Weights of a small GPT-style language model, trained from scratch on English Wikipedia.
Size: 15 layers, width 256, MLP 2048 GELU.
Architecture: learned positions, biases.
Training: a variant of Muon for these matrices, 931M tokens, 14208 steps.
MLP neurons of a small language model. Each row is named by its layer, matrix (up: input weights) and neuron, and shows model dimensions 0-255. Each number is 500 + 40 x the weight over its row's rms, rounded and kept within 0 to 999. Numbers have three digits each.
After each neuron's rows, "fires on" lists the tokens most often at its 100 highest values on Wikipedia text that the model never trained on.

L5.up716:559451503535513561515506536512500487504474565457472518531564523484507422558475530461545496477444478552515521457528479502497501544482476544534576513531507454523453429551582498493500488479502539417489449473489501477521419512463473487578534556504556470527493473409480493461475511526447533539518456419413546471517492492507525538490534479518468555413483493487465587503527516474473445503459446558493475435522500478463555482442531480568479492557504536474462530511520492511471547510502533437477609424557505494487480549565578452472434484442459454500394509515514489518516522493531572545478535466489521524476590505548552537496512610506524516509503546524471484483470585538536548444443564502516480504490518413469448489470503461485474495472446449540484490479490468563468477447598477
fires on: "er", "%", "ing", "ed", " in"

L5.up292:476493492492569489462532513451498506443472552439449478487457488490517479518465455491550542523545390504489517511544507501533494495513541569455576446518413443554532527449529535486515460577533473456508522561516537493480433470523529483460550591532469559427499508509486450498409524573514441480466544502421529441529383448453575422477495514505488476530511498472488484468492472481483562474497507553547598440496456466449486490485487537491590532534489503477480481467493502517569578513483463496485499465448512538528539528449484508416537538495502437521529519509491515422591471550504506497438552528530391522483525497517493466422483475492572500481599504524454484497546521509472536514461511519550515488476440520480539494539537484478486529567492519594545528498498485513482541508456580
fires on: "\n", "|", " |", " ", "-"

L12.up1321:555472501537508525517505444522519424474534474554513558478398462539547451508474492517524583481488515438412496530534477478531539475475502511517506515496464569468504513508525494476496504489510478414450496535404448553555461493476489469417551530474521493480482508550434433466486561426446454520497490502551500509436536523458470464577455542472520532458473571553445555548416518479458512526500505534497464533405486551475497587527557546473501530549551491487524489526527472492499480471597478462556497509424587568495481507531469518523479441484553496481521537537411463474464519519535510482463488436511472521465503489501572518546590447514489458585483512550522448543477431511507507485403510473562495533489481521477470599495494545535462537528525456495510476465533510481567439538495553
fires on: " \"", ";", "\n", " ", " n", ")"

L5.up1346:507511480504451513531432471483568447494498484535621491483433487464539407444472480478445559454530488498513529478479409457553542526468452529521542502491556471478536477452418479459530483537439483507522542557538533513565471457424480465450528425452474499479520510500547521503476473501491539470476520464520430521489499525530511515471534543493511455463482487605539511564514476518531480508523537481457541483504490487482501444457533468523525561482573485569512480504530399492530513510530429454518394566488526459525553513564481508565511455472555589437597525483434501401442482495540481495520485495524521536440494596509492493502565476484478431589532516547476538545588505554461489552510593487508508485501471529484531461476484531495556531467486523514545496469515456485488491561470487
fires on: " that", "an", "5", "os", "io", "ch"

L5.up1010:478534511506572439500497561458430421518453559520414487511474534547433482573504563557521537541509473464441483425531509486593548476591438530450438504494542471493519506510530455558550469447452451524458535503555495526457545505502545515461470512507543472462507578500525529485480563547486494539530484514510542547508518477507499455493547525494461509539499599481465555471503466508466493516485463485476483513430536481503549520478504513583486522450497467585538438531530483552500476472524493552533490538424475496428463496487538462458493501491494427475583485513554516522446404490524435422489532524527458582477468567541503524460509518441468531490447464488436475452482548505511425508502453522544502464558559490486518567499507499479466425476426591541565438489512459473545527455520516
fires on: "s", "on", "act", "p", "O", "om"

L12.up611:485442502454499508548464478510494559464452485504490543451532476510480496506495473564510562522495445502518605542480527449515448486501507479496502505558497524570406560431440425546464547463591505490496482483453530497469526552497473492488470506536538477514497450418494562546417508481466507510554490518485459414423534610480551569503457514514468476499550486458599411510442438536448451444430516502511546455476477567534479559518494520590421484494506456528481450575504548501551447503514465445518537516467449513518412494484514478500539529507555504387504522540462549497512553514530476526505589464513488454491464492481475512542482567477449500467557494468493540472536476474456531511483457538505507538544438523495591518536491514456531484464531455492515518513467562472557550478483492
fires on: "\n", "otes"

L12.up229:510583490525506489503490470545477490463500503589442541517529512522536535473460588484531493440460495488414473592505470473468442491505487515483499460591431460562538550488543434523522547497503518476580508470508516535526506388467498503501484458468460470390515563583449536523491530456513495500592490525555565543470439499507504468533475452629544551515571493453468466442543531497527503476531562544579441525557513507533529536468444485499492394471539456523499551506489573516497506494571531478505511453544444521508503512490550498530558493510518470473518502434476489506451569493484461480477536514448506512461464489422479462500493459459453498546485530515531590483532507487498476409513484469512516478530510552430462505464551539484482486458451470515485505416463434518550466480543492
fires on: "h", "%", "e", "ime", "i", "ra"

L5.up209:492481544512526482562448554521517496494523475488509560467563459553536496511414522491476521464500511428497537403445514485506462486554499514515486412490496516539489526526518445545470447499519487450509466475463440478465431535512530469541485524438508451493483510537463529530521509480458612451462557478474558478529486422480498492606548480543461565502426539495530424484475461502533484496398438428503530501495453496525515480467468503534554514485531497489519515489487543574533472425414476505528515547513550469492487510449521508545514615549568434580496476528542455534485485477564595537502508440462458502484515505556456585539530516469467515479541527524561488539520469527508499491457537511497608597423447518489527492550515571537477536516539462459464536458490545492482491458469492
fires on: "le", "ft", "s", "e", "te", "ter"

L12.up796:520496540467595494476451520471484430514536521530536493509472495542503462510547393517506519539481505493431407541528497543444483485521567583507527480511483541482533493453536496420509497528430542522507459508463479506489469504543495453503525556486577496587509478496520503486456490551471476558478443483456536448436528527460545484528516466555425524452504535535473478439526462474529573486441447583530523515441524577464476522561525435542552565478470485442516467465500512523543476459444455609542549489504509517484473574488441513517480498552509471500474509432523510470497465469469541517452459512536493463569501495551521521495481523492409482454511510476554557516501510536455498479533417556507434477546484433471551461449468571489493510600473615432561457451494469531493500502528458
fires on: ":", "A", " with", " |", " \"", " of"

L5.up1790:439522560527519518509460464517520460463485483512547531409510515471469556474488534487459558492508526501525502508537474416504459468472501466508527430421460490462537484520455521494564473590510519501473519528467420504517505560448383486494517479479566488478485532517522510460479526531509551518484521569491600502532476484520480487478525465483514522490475502568505606524541525469560596411500530443542475518486506538422528474379515484489479490515502477470483528576520477429517546453481495526501540491534537568431479544442441530544524577501472491504475525510480480507384506512547599542532487513458563436529500457512533430485417492447470513434491470497479504444477558541543603530448561517488466464492437510452517572432536512471499500479478531502530495517494520566499484475550526
fires on: " and", ",", "),", " but", " house", " or"

L5.up1637:492598480469429573515444494527547550506536489444454478545534514502566424511504492523517459499619528445552539539479510490527489502588536536419466522515439474582548460546522523497523500509505481434516535501473515467539520497444465552529469466370480546574504493483495498501492495497436458518540464483512557519470482474529538468470496472581502415488536526480489530494458500482450479544519520479462482556463540505506528513416496516533488542406486526544492447480559418527420451523479472515503499555554473489478485527571501556469521504501498534501546464480484441520515472560418520445426488389504513532483433502521478460492529462440452494500520576544513533478516516478504517506514542544450481456580573504519549513472549456501517502438472444581521459547524505488523486411544498
fires on: "a", "o", "e", " so"

L12.up243:462534440598586502476570426535482520580507467462482451472518451494499462529518537512466500470451520539491468526527541492513513470476528540549554415566559556583450429482578515522541525482542468498543413505435426474543512536474535529512502563556503503502474457445491513506481494440502574515542464488571470454542513519492471532527554540480574499516520506449518520441594489493525468512443535463504479517470467470529518463489441468500481522446507542537477492561501494444455437528456566588498458537556474503497496525471491516431557485526552494496478433495457470477545485472469463482518554475477494504538453453450482464505477499471481551472446474442516465496517471540431426405601497530443401494508542458463510504552431482554503505528488539508531500473529515573445462558504528
fires on: ".", ",", " ", " ."

L12.up562:454541435469521495484470520506524458519500435595569501537503538486484343539513499461427480510581467523460533526477541497422511471464481498503544527521475513527469462455477500483511439476488493516471537636520453515501524520549431516461507517474461578423537407499507496522526523508535580437495509489505555499493508490488486567526472473528441523444499557495462540524542513501471449503568492454472500590532557535489531530496501503495560523544469475469514482549532466399538526505462538485547434485445503485501430534542486565500470440455484528556518512511510545521409478490590477459494482549513435466542463484419546478423550489438519459572455485530530524530525556452457513496522515539565510535487500480507518474508527510536492513398535531460562527466532520497492431493519457
fires on: "-", "–", " W", "—"

L12.up1345:554568534607491539431456503507561540493509447550490518461553455481445508486541533569452505426582528455562521473459559425532558500468501457457533472482522538434506509458455449529466466599542529566564524475517455506465487507519562564470506543481487500503491481480512488517501497464545538460499497560531531517456490437445512493523465511559437517466456535472552525509518512512487470454481521471513455442422485545473541460519521518522424517456560539445484455476455421475541553564462544479521426520517439524398472484516511487456446481501514513551481576492481564482606411511494515548459492572473498483497507491544483492465436458442425512502511435501480489470508506455457524453546490536516515554520513449534559491506552552548545510537513482570547523499450506550470567514470512
fires on: " L", " El", " "

L5.up141:517492500539508460425500493553557501510550457520479500470501456488482514589530459521505472488513470441505454423359458468522523500470498488450517545405560421523538546538470515512523577492502503525539507524520445504535455464567513484489422435502645498508499458400415563464537551546511519530486444496443500496551497464619513511488502462424501499521593551444505490539450575443485474494545458469549563457429529513490517505482501491498420503467473465472450547526507445489461497505500540462527505444499496465490466477507534540533485528478437448440479490414448602486573519506523548507546449496569499535458459569478495556450495525492519473541509556523526468518497488472558518512498496557522509529460499542507489539527496499516477489546492500489465523501486442536451500491537476
fires on: ".", "w", "ed", "s"

L5.up926:467584466477536578554490529520588532459502467473498520468520522466524469491437497520462586543496492536535559510523493456538535502571520473530580506515522483529505507437505564488445536478501521504520383448502502537526510467512464471472468586497412504473513499510487449530473538568456472527422577537472503483499482524497429399496490550496438508506396590500465463528497438493523507589516476498498458482531491473503547496477486504528575400585514452459492522505491516423549470470487461552564512430485460499516528510543468484518495485509514529469558418549445451438485471501570501473542558574540510437445480454473466552515495448553478555488526513562466516524528412472529460520496432563554528520460488515462533538522490518553466538475532488569533502498503454460475499525482513
fires on: "-", "r", " of", "|", "ur", "ent"

L5.up448:519518454406513463523510506422493517465486458505465551520474494475484533478441505438484508445580504504464503501548519537471477526560486516462506524584498426458450525462529449559508489482520472506590538552536501505414528510411540450536454470482511559448560409484517551471474524440519484510527535513418408454505581525502497520547471532429458464469568566529583508514543465546492563479509477473546460463456490470553546525503456521456579515512517494563469463524566528519514521525578516515551507445486533526471496504526451478460469511514526527471498439504456543512498524564533591503460506561536518485411468493515547482502448494510507492579574488514530470446506393484494518453422510500418531528518486534500501489511521477459481480563500498481515517528540462408458550426501545
fires on: "\n", "per", "ate", "ist", "p", "oc"

L12.up680:481427528574507482534556482578530459468470560521484524481515594553531471490496446524525426501498447494497504549462523498448473520501454529466523467537463525554522502488507556492491479512517521473451492452516513477495519491478480562559425505409489529519543522512463443479440446527558506526555485459515517474527511497410575501450507519532465512541500577486474546503527509433570504582557469542521407534464518543520531514473515512505576433494502519471525569529546508474441493590433523436438487457541555478447470459531451441469430428409545536491529468588422522506516553504522482511479463431504446524422491447561476490447504531503538477509450541512529524499531530469439513462501520534543502490516556489474504544431503498479566489507494467490559419524443461482521493477444591
fires on: "2", "o", " Mo", " Afric", "e", "ri"

L5.up917:445476442588556471558527508563509461495482470497473508493538446511474548514570522472504492478560499532513514526460537506472488510477469452525522514497493557487455565451468590544503476575503500535501588553491546590488538473414503501551542464528553486567423454554400532515564545461443489505482471499482482552501516556541523536505469530579481531485555462458537477482536535486554517548494462456512516520504520504491481472565468504470506497497487538421490498552522458527454361454500493457515513489509484453483436470487511484497486481462481436451471457434513533541513539459570488518420537390469559507526531547486453520468530530455520399564461429531565508498516431423453439523512480467502496471499460554516473535521517482504452564545422513511484485493472461550461457457491515
fires on: "–", " –", "ied", ".", " to", ":"

L12.up1623:504487470534479551497518473503464521454533474492487529539527440559506518509537510469477474479524508552468515529594478437562522450479496530518548564423467584471444467458456534510505380564487453497461470520533482537499530506558524420569498482496551524437551419497499521485479526540503426486442516538529575503466543526470499481425490473504445471428503552473457534516516526502498578427505463416502547535571563437492489507484441452516533513584536472496463453510545410450520532503489536555480489514517544536447550466514534520440525482506490483481597486524503576483545497501473540613507493458550522421502446488535577518492457565504480464504497518466499470479489539538465546469490495574471522538463467594519500545500478561464549508472481529468476431525454511473518484453451564
fires on: ",", " for", "al", " New", "arly", " and"

L5.up1399:534480555505487498515465500486522496501512501587487521554446569456487545470505507423457520563544476513446514508508476464502495484484447471473491477509498457550563548510574465449560494576569493499524457487587536501444573582489510427451451546451490492404510466551521536507401475554562497460567523449526520551495515497465456591421536512500467493494445425503460568502431495594485507520516500458400594539509461518390534541511475419516484483478532554489443510508445492436515490508484559528498436480531452502555483470498496484496517552440533488459507525527445529593433443538515444480516515510510551504413503455544541505475487524557500504493475539534555499521479457512496497508469527514518503459547488513491589539513495466502525540468508552562466442497504499483466513547521528
fires on: " ", ",", " (", " |", " S"

L12.up1267:534490387536457426481501467577458483524500516558480543536492437478541489490521559518535525453467457432474526568483519445529429457469531474476523522490577501489436488540539517500583526464472504491490551535470494561505483462481459501499448440589505518529426507509594440443516565448501521469415470493555495470485504426503533463495496575541457435438455539431552587539545546486541507477543467480548502542463494433440431489490464465491535474511461502549507503577485527521505519552576477551515579515552505493479459475479525535501496485542465568496460518446462441519510556554536505562503471475517531469480555503560470443469473540459518475564472470451456459500536520571511520527488498545484554471538505524498476473474468554475487480497532454491529384566478550500438540512513511
fires on: "g", "2", " ann", "echn", "og", "n"

L5.up275:503519512491450536479464449481511570513478532577538475488581433548428529491468521494475514523445497537483528509527453563430427486532484487425370539534501391476494501473519536513513472505524488479480513445451527551509501462544522393513509549525485524424488545568492493502442519411497540546499527514516512545559535427467509501481508471524491504522497511444472516513481488494514564564510483458452507486479488464563562495459483500487515468448476527424446534496508510434462439517534456548515496527534539477401498451498490529508502510456566485462505436501558526427513521439558469457545489536430541515479568524518497542516520500532492482508500456511529543452620506469461476574491502489530519526466541515522498532539567451462463506467588432502587543422455461523565546433482466
fires on: "ed", "act", "ec", "p", "il"

L5.up1400:449492558461518485510452534506510504548536438427445500413378546533505545467485554448499520516534565503476504510497450410565408491509454499534543501515505458472360433483500504406537511544514570466522574560555532467467478524567493421549541490555527560534467479521512497521489454477518507592514473488495505512533520480516475431534540554470452496450564523515463502482504428505533544409502467507523489540552496543455478494511520543526507487459490442488530518534522500482509442527457545494482491509567544548579481476439415516490546526467486540568457538470475491509515515533554502544487460494469464533484532471517542519546468478467499536406441464496430479493458538515510517536491479538512463472515504504510543420477434501504500543572500544498474497494519518549477410530577437
fires on: ",", " and", ")", " |", " for"

L5.up1326:448527506513496531452496523528458555521510424564480506531553512467485531516475402461489509518509552544521441572501469515495535525529517440498467540520418420476519428524491489587545475486525516502553402541569497450472497595439528496514499570465528445510434533481489507438541482449541533535500470523456564455441517507444436440443511478533474513530622556539528482563537509500516524540424550527505430487465480492473487457523492500509429496423423562485496458500494418555509449522475540552480556576506528524462485541548490459543483489536460563495475504508447439486476508536453490484507470530553555523510461520530502479471527461439488512445516535525514453490555485506509524477534477490557491555530544522534452523510462485443455488439497489620545438451530484546475516498450456
fires on: ".", "'", "o", " by", "a", "-"

L12.up944:464487514532519541495534517479407429530538469505510536498447499554482438496491545535496476471502465478488587566456463482467556467470518438541505513492468514487479503505492515516537522483522524547510524523537481535420574519532479422421553479482495512456444537439489552432515524563476544501467478495484531520489543520502530400503503522590574519498537526511444515479487554469501423566548493511457545466489444502444454487488517500562454485469494559484475518499539508501517526448482480484506518449455577498450445514474465475565536558486482477543497485542405518515408490503511403561477429561446432550555467505426511609561449508503519489472420466521548517522480496482495536480482526539472556548470444463483546486574467498416528565494514539511520513486462594477538514576547549
fires on: "\n", "\n\n", "erv", " sim", " Cons", " "

L5.up66:499566472507472561595487491485479516478532520487486540511431492543490510518436520511548460481523536513587549457444510538562459483415517447445482467541494513517445544480493510562539502571509488481447498440513518516568512490447506491508530469532469492432476518507481496442454432498512493479526429593528465496597489509499463512496493487565537520456524535516509464481536520507445403493441552503485468493479470528556485473439519511541483556515453492503495464467600536507497510523584443491487500525512540553533503438535479550575511454441543536557520505425461467426455473565490514581467570427470542473480576484520504491520497430526479451525539506510458487468522476471461533547470556434519566459467555411497482424493494524525484569481590526488569412474506528532447487510519446
fires on: " that", "an", " she", " it", "ov", "ip"

L5.up103:429505505476484516536425461529497513536494506529444491499491552476504492525536569513504480492583381478482449508461448544516487487549491550490591526521450539513506501431420541454434491535428477433553455535445553496492422424489490490503510461493513508539462442455482459468565530501467506579466441486511522477517560515486469566535422489524477499513425521510515510466467502499554455489407529530521507520566531463576493521478563539531480567489443564513539514557580548589556531458473536570539568494556546468495488497437444498491463410496456483497505481514547520460487519539411508556519527444492407517471564451543513552560508528454501532530491504499490445562484461474507501476441519553460510495527509490532497490540518574458535533528476519443503491482523530537560504445508474
fires on: ":", "===", "reat", "ical", "ate", " of"

L12.up892:512511510489516486395540515542458455442507479507524547434576560455549487495490500427519499472554532495491508517527518526539486513549466561437506446495443444487516508536495490544504446403523477581500551533459537496530427475492523480484485440570515442450466475454514500488576472470493562505562469481542488500428543509468504521475426488481523434463541541556552471498466501527484515484445488494533536477504426522413508578499593515517492499461546550568467451505494443481548530511481549517495491532531534469430580456474467574446590573547526560512536482535474510515464477432574461438485583527513503490499470510434468533518487497479488471464455469535505482492549475499457554479528440487525490571504465537444514535568395541492508476467484495440541491557514600454512486499464514
fires on: "\n", "\n\n"

L12.up1429:505470503527548512465501501517456509566553467564514566426551510512518491455563480473522520467511537522458474509501463459511503501517507513429618472470538564534589519429455500519517521492462500540400559507445484490515470503502503503387543496449464495444472450500524496520498503504564507472442502507557474546529534507482444463574459504523569468440581565515566517531513539537548548473446449494454495535491503520502488513550532525406482551482549522453501481534532465498475499471523455491521505539532527533564492488453479475475485522490466491438467423566495594521472485476568498537496520448520543482506459397426423485483596469540581515455527508530538465513572526451471543450520517505516477486445480456502485517497447479469458478489550420506538468414561449506538439566527511
fires on: " \"", " (", ".", "-", " '", " "

L12.up619:518606481569504560441483478541504505518532503545454444460462415470448494556583478517538529521581441557486492435439545491475468483535433502482571474504480525538554513486487538541492460504484465499548500517477397472555526462456502451492465499556463471532461453476457549522464619491478525546521446558516518479469565520501536422487486426530435512518578492482516401528548539527506460512489496481475517498454513478498450539526437447528499510518483521459390469580472531438525465511471461560555443498488476477446449497505416511465478515516480489485454521478489505540499435528487518546448536506511540544524520513510590508508503502493478535462476482479493485436477470566577397436534482578521515527467542540460467567569499553508476528511488543456486474560517469461480503506526521
fires on: ",", " ", "."

L5.up620:490472445468479451506442512558523487477510533454518464446485506511504490525504535460464543552502456505509469519567429503503452547528543491427478568523595504573477551474536445467490496566472476502523546495506490525469527582506551559465503501457501492453546536537481478520536500582471558535562483480534467556512465427565572459487495520496461466424515460455534406484539480530398515463509560497458498472465486457539599433534458507508526482518539431527424479478574521506502531492502540474577523499421529500561467553539500548472532519481473491509544398515463439518523459567478466500533516496573475473451498473473519559537506486541509517483524502470523531420529502512453571563512482498505530486508438554529536498479415509462512519458551439415583502505510443445450472571484531
fires on: " to", " of", "ite", "ed", "art", "\""

L5.up2030:598496543500538486511523523548515570581487509469489497506517435530414512515484497512459440518508520554596505496510477488554571525534479526535444470482482492510475501439488526521449484561467411461494475553509558481478493507554508488465477545477499534447494472518512521466546518450411505514470458457501473526527496460444531432445493465516479466503427449485455527539484545468485605435626541500544492524465474547458575497467561499478541509477483525534542476495517554530444496470482489544534620475412481509507488509530486447536526508480537463491498524528531498564522502522507476582450427555443504517451503465441549531520589475456443537580510462520531434473471506510416469514448528413494479502462518476517565446480491502436518522507508534520491484494477461549604541435478464
fires on: "ar", "er", "u", "ive", "ution"

L12.up1476:466481504487521551460600537408539573486549442464466541451499465516452531494554524458529550520540494470491522475462490538501562503493516468527475563478473556540535522523505510468447498550437479499538442502455459506489489493495524536483559483482455415444531436423458548447532524477503459430519528513494618499528475497516517526459456502534438461543469529467594407477484457487519475506559529460469483530421470531474512518496477414554565479558521521528459470596491451427474486519495519503479488456559501471517509547446470552439523535509499486528509551477519518542460457484506554472473524463482545509498431486515528443441531535524466570478605499555485482532544419484510478571467492524497522389393584484499497457483530515490480487481490486514535517459448498488487590539513494
fires on: " ", " p", "k", "e", " he"

L5.up377:580441497515506445442521540495466475478497549472483514531528492534467502583467459518500532534481479497514527561505471517524473545522476546493481492457536490491540524492524526527529475433408432429455475463489412534521514485509531519466486490517489508459478457534452529525590498529478478476463548461508394436562454559545482562584454491530441512508424471476442524451457542516499479472485532537503456496571558492507493500536425489515477537484571455459520477481451521501517432475450442506563480494478483484536481468473572489519512486463513534548563467465529485522471449462612486471495576510452615527537554527479497545503446492451517457590472471504547462556489506557511587503500527542472532479507511469400439532533498561544587449493480479573531511483441455421524490551506524
fires on: "iv", "at", "ut", "ac", "ed", "ach"

L5.up847:537523477490504512506565544551474516564424439487522522519584554504485552469461524444444525522456481474499475479510484462457487482470466497529503476453514472519422485458449455510549480461494524465547429532524476440431483510483549460553538506490431510428503504444516515477479482499480515534568463507528544540417431464470462508587489448418456555499581532542468453524539453483551516574549442465497530491459526588508616567498536536493518443498511464458475538502485554447531435500443490594547576496489509486547460474448509473457453449507501475507541561558538537490452553512507474545545437550490530467480465380560486527532459490459499484523562420578431508481552489489480522512485530493499564560515476527464546498541484518495552469465515473471494525508515482455554505533487539
fires on: " ", "-", "ur", "ou"

L5.up971:503480520375463540526487490488564556440489449551458564501390498483581490481402523490448481497477455477496506490523493405462509404507487539550487453546486524484496586452511488518482487525587565474459474520531514449429502551529485468561517481482425565472517481474540534478497525511518552441565453527556502539536513478510461553472487501510455467598442513485481552537499489501459524507395521494482494525473499546471459495469505494518560497438532566500442511525554499543510560548518530543517495479531558428447495531458484537473459512515557488483574583476506458574451572478514532482484463541492555442460530449426539489520471517487478460487465531514550521485535509530468487498487502550510500519457568484517519521437540446487516492493486525460505479491566561410492556594543495
fires on: ",", " ", " well"

L12.up47:462516427457486473547533470539529499544512466580444468530431533484527422489575533532482488480498486490524473509510572537544463438500442566466484512496509544505480532516503522471563513485454517535569490489523520505517434485567530457509557483545524447538476484448473512423410500396504518550446481454469466483482509502471536455491550450552454533489528561575457604495442534559552521458481426522528478514491520507461509467498477470421447419422493422550456480499578510568495525473492494498484488587462492473440476558527586513520514544514479496516464500501522498487510440561480490455509497492511559516541487523510519538528518508468582520576419505490484520453434496488556478501430554479514503495434533561567471438507529483471489515478518510475451607485394534531488520471494480
fires on: " ", " ann", " Fran", "istory", " end", " offic"

L5.up1556:426480515495523532467451460511492478506541414478471530516487487512506512439515523513523579513513535472544492398474475524571488573452442536562469539502469530499414497511526428470447486523455476508526609489463444506535507517478456553541575423482498481579563496545511498495500458518491558513472563470546510557508518473451470570499461470507455513502492535462471494464531458402538503515483485450565514498507503543469500562431546468519496509517496524508513497542461479501521505457494451561555426489565546458456542581534477590559465563565575441512517540539458457563460444507506517534530566485488451521488540561442475524521546468455465496486491509403504440541492528575500444486557490429454469560530504474500520501442476530501526520499489515502521464560492458521539428498416445
fires on: ",", " or", "ters", "ed", "ial"

L12.up728:526527511485444437517482487513496530498499433495536454578487518464507469499462527491489498558572401499427443591513520444485430494530542482501493489528463495438504541489514458547519464598558547542498453569465436472520462521498413456563472446498526473521478485471500469489560517460464504445515470458469517525510573434479589511482444516512461465506527455591519578536501514502508461564552496468524541541465478455409446544484540456573453520517511530565464518537492552510567482528492477515476457543494534565521510467399489500522461520491549508508470553517477522472480570463524405481474483525466509394512509437465433478501531568518479570500560535488425529448463489564545524515519500523522510484540438492455544480489517508467483567486566501500501465510466554546571514558485530
fires on: " ", "ourn", "2"

L5.up1604:556491621548469440530506480495434484479532452610493449573498470455505483491422502516497513562445460463518503462544537547496467457483504513562436522535470498529457564460541481514511425564504546483515562530525445573495529488441584481440517531527554494456525470485545474506455486519537492466550510451449449542444521486470523467462423509506550419516502469530523482524498468520476493521484526500530455506413532553539491596500549489629499517528465492508555558502548545564488433503511471513464514464483458554545536476450534485498438488490534412436478502527474502598476521499481455526553473496491486505494483458470469469553499480470446537541453496482559447491471502502507448491456474557545571496496479520464486443513431503512547502512465489386504498488554505490494452445514588
fires on: "o", " of", "ant", "ent", "ael", " "

L5.up1082:541450522499509545520485505526580520563521558533480468469540407525643499471520501530472541547502509505495464553478495460514482525487456480549565483506530480461458502562481484450475499489435476455493502497531471441526541484503499493482572473474507462508473467466500456530581469558488537475614506503521463456536406481439537507477445497599406495485500470463401524559524541523514446459479469445505572496554524538553525501483497467437547466487504535516511513507497484549549545490448491484479473540470552507501496474518448474534448523523528543553488546515469477618509494463561526500488506483491484486452455552471479488495465543433570545573451535464487455594435527564518517490505482449452558530489454467497519498506451543559535479478466465386456531505450509546432516503445541
fires on: "ross", "le", "ated", "e", "ate", "hed"

L5.up1384:489523529483522543480495517499435462450526506467438501415494568496475530536511451536538493474482488469427470508509545452537434455524516548488497491545408473499546473437530503464479441543594518514480457506505491568522417477429544463443482506505515557485472445535490519478487441485500525470532506571484525460444476504500527499465421512459579528541493541430495565505486475541503559514482570506506565561450486533480530544435529524387483471522552497445493461520532466538515534491564461489530422517525510513495442507405495546430552631511535479526507488549521455468527526515508493573491533486508518487474481474475537542448497499423540564476522548580543452498492472525522485525471458475450563488540430536435488476514526504445508558517457473548527478422474519508570524596539532
fires on: ";", "\n", " ", " |"

L5.up1989:542442483543456467515496513486427496488562552467501486458494490450457540498476513486506444511540479533519538483586487496477532516416472529443499467434471446485540517463487461608439547474521549483519514541505454451494518498476527547480510516584547589485471468566453516505455502539523566548543515477477459586593457512492519411532504487557555551564491530511541518526533512580475492502491441418537512481557503433448527512469498562491513457535546510515514518528495467503485481446516461514512452525491491573515559519373483480505589456496454519399520448522482505441448462529482482501535524557468570438422473476478496523540468443530512523506498532464526473572486476433490479522545441430492527489430569438479555452532544505517472496462534570479508523531494521514466425507486517
fires on: " |", "-", " (", " ", "ing"

L5.up1402:410418517473518481565480506418514526524512486536535503466497509475537489485486524484530589499543449487479602517485489485516434494537432516463446530437480517429499477495468514449497521586525534510506564490475556438495516518518444462491414533504541510422535463553494456475504512570551509495516479568434483481535524448488444479459464543509534479563501435521479485563542505456498588477528540567483545502527477522531439444484464465435457446595544481533504545531544537481495519432525517516485481473510514501479511488498567510531497499406546472489510531554450484472525444504463470529530458469434482451440540485519548490419452495468539471467496527529472514478537527495478489559469507525459492487570495567556520455502495530473505447536509501563447575559498470478476655470570565
fires on: "\n", ":", " by", ",", " and"

L12.up1164:520559524518481541508516540470425471451497431483562497497517474587441457470473486499486455475488476463481506542539511485503504480435477442451553407554491446468539487374479546549459503554512473477453512488443470477490500505461501518514580524422509505532453544473487568542467469545515532490520557544476509538479487482473570468555566514432515490575520444418520493506504550492499538493518447484477467435496444593437500539453430467579515508474492471482547499566521556550521472449533505463568479483512503501448470537547486515456492468434486493532485555605476517471546524579511516478462509535458488504548503437483515490532504581483420529548469494498482548512502479483516483499390511575483496439460466480505556519502622525506468456580526513563516487457479509511517541533467543
fires on: " ", " e"

L12.up454:532492481476519557503471548523524526585506530533436535544513446507443477537560503591570514547463492502540506488531471525511500394501531437508470514488493450513515511487516507481498606525457452493524511469366494444495536516433513469480543492504498538443498503601461454457490446466472542512544442510517487578483562524450487489555428525475433605575420610478486584520497489458453470463504522518466440456526490524446526516586494558518494398440495489456446500498472508517516441504466549509497490512503511538538504489512472540477505484523484466483531492489501512493521494509534562531432454564527548513533451485514564483527527474496456511515508513536544492519580448457457506513470465523492519450501551504545468480505551453471481508493468411495544408518514439554446579559480522
fires on: " ", " n", "ubl", "ad", "n"